Weights of a small transformer language model: 13 heads of 64, MLP 2496 GELU.
MLP neurons of a small language model. Each row is named by its layer, matrix (up: input weights) and neuron, and shows model dimensions 592-687. Each number is 128 + 24 x the weight over its row's rms, rounded and kept within 0 to 255.
After each neuron's rows, "fires in" lists the words (lower case) most often at its 100 highest values on Wikipedia text that the model never trained on.

L12.up1774 [144 147 118 140 167 158 128 101  84 117 118  72 148 136  98 104 155 118 149 152 147 184 115 147 121 116 115  96 147 128 150 115 151 142 152 133 156 161  81 160 136 131 136 145 148 140 134 120 130 127 117 164 153 123 126  88 118 110 145 141  75 108 100 124 105 146 129 134 143  86 132 137 141 165 132 138 103 139 132 146 136 108  97 121 197 175 114  85 105 124 134 177 128  84 120 119]
fires in: "jr", "c", "d", "no", "v"

L12.up76 [134 143 129 135 122 152 149 130 157 158 135 123 150 131 127 150 137 104  83  62 144 114  85 117 137 156  92 165 128 109 133 123 116 140 145 103 113 110 104 106 138 166 108 137 103  92 143 113 203 139 157 156 104 140 202 122 115 144 157  97 161 104 150 133 141 156 146 147 139  74 142 144 111  81 176 129 101 134 138 121 124 129 137 119 141 157 134 154  77 104  71 162 138 133 135 152]
fires in: "an"

L12.up1051 [158 143 126 132 138 128 130 132 120 153 165 153 111 137 135  86  79  99 122 144 154 136  80 128  92 127 156 141  86 110 104 131 127 145 125 147 124 122 110 100 128 157 138  99 169 164 155 142  97 144 137 147 156 113  98 103 127 159 128 144 131 137 132 159 137 134  91 121  61 103 120 130 131 150 134  86 159 110 154 144 122 138 127 144 165 126 122 119 186 129 141 150 140 101 127 132]
fires in: "to", "would", "they", "will", "not"

L12.up2169 [135 146 104 104 117 153 126  90 114 149 146 112 105 153 148 134 108 133 139 150 175 135 125 130 146 154  96 134 118 128 154 128 151 153 112 127 139 108 152 114 121 130 109 122 131 119 100 135 181 117 130 123  81 157  97 138 102 127 124 134 112 173 140 137  89 160 152 175 146 133 142 147 145 101 179 126 139 121 111  76 141 126 135 118 144  91  69 133  85 129 158 141 109 105 161 122]
fires in: "an"

L12.up1954 [133 140 151 136 109 129 148  79 143 133 202  97 127 129 134 159  85 113 133  95 140 145 137 157 107 129 116 137 145 146 136 111 129 200 143 101 106 116 121 123 119 129 147 117  98 115 133 145 152 160 151 166 128 150 109 105 125 106 140 154 138 179 118 109 117 139 123 171  75 122 118 136 136 129  97 120  89 155 104 121  99 119 112 101 171 111 148 125 127  69 107 122 102 129 186 180]
fires in: "an"

L12.up1469 [126 114 131 110 124 106 128 139 117 164 101 112 132 143 109 143 113 140 109 101 123 131 117 150  87 125 103 160 107 143 112 107 138 162 138 131 134  95 176 135 115 158 113 143 141 153 108 119 113 151 152 173 110 145 134 108 108 172 138 162 137 119 125 146 164 106 206 141 105  89 123 124  99  96 148  87 133 122 152 181 122 119 134 152 142 162 142 134 131 100 153 131 122 146 148 106]
fires in: "to", "would"

L12.up1779 [163 141 155 131  79 147 127  62 103 124 103  91 143 136 144 135 146 156 165 150 163 217 148  97 150  80  91 105 100 149 117 135 117 143 139 121 142 124 122 137 149 115 141 162 123 127 133 154 164 137 130  75 145 129 120  95 115 106 153 148  99 143 128 129  89 132 153 116 107  92 135  82 143  79  74  96 129 160 128 127 149 100 121  82 181 159  91 106  98 104 129 151 138 155 123 121]
fires in: "jr", "c", "al", "a"

L12.up1547 [168 142 174  97  92 177 129 122 186 138 115 108 129 132 127 109 121 141 154 133  83 191 124 125 116 139 131 124  97 135 153 109 135 164 143 106 104 107 116 125 121 189 128 103  96 163 130 133 205 128 109 119 150 107 113 118 145 115 125 140 104 157  49 153  81 142 133 130  70 140 152 142 114 131 105  81 141 168  92 161 130 129 163 130 168 149 149  97 157 140 124  75 126 133 154 157]
fires in: "an", "on", "and", "the"

L12.up2325 [127 113 142 123 108 181  90 136 148  85 114 149 106 134 130 161 105 120 114 142 143 134  49 124 110 156 154  77 113 128  83 155 131 138 146  65 115 128 108 131 159 183 144 155 134 126 121 100 155 167 114 159 121 140 150 109 133 142 170 118  93 109 115 136 116 123 147 121 117  90 149 136 124 111 142 137 142 137 167 110 134 164 155  93 111 116 143  78 116 143 131 116  85 120 105 132]
fires in: "of", "on", "to", "at", "with", "for"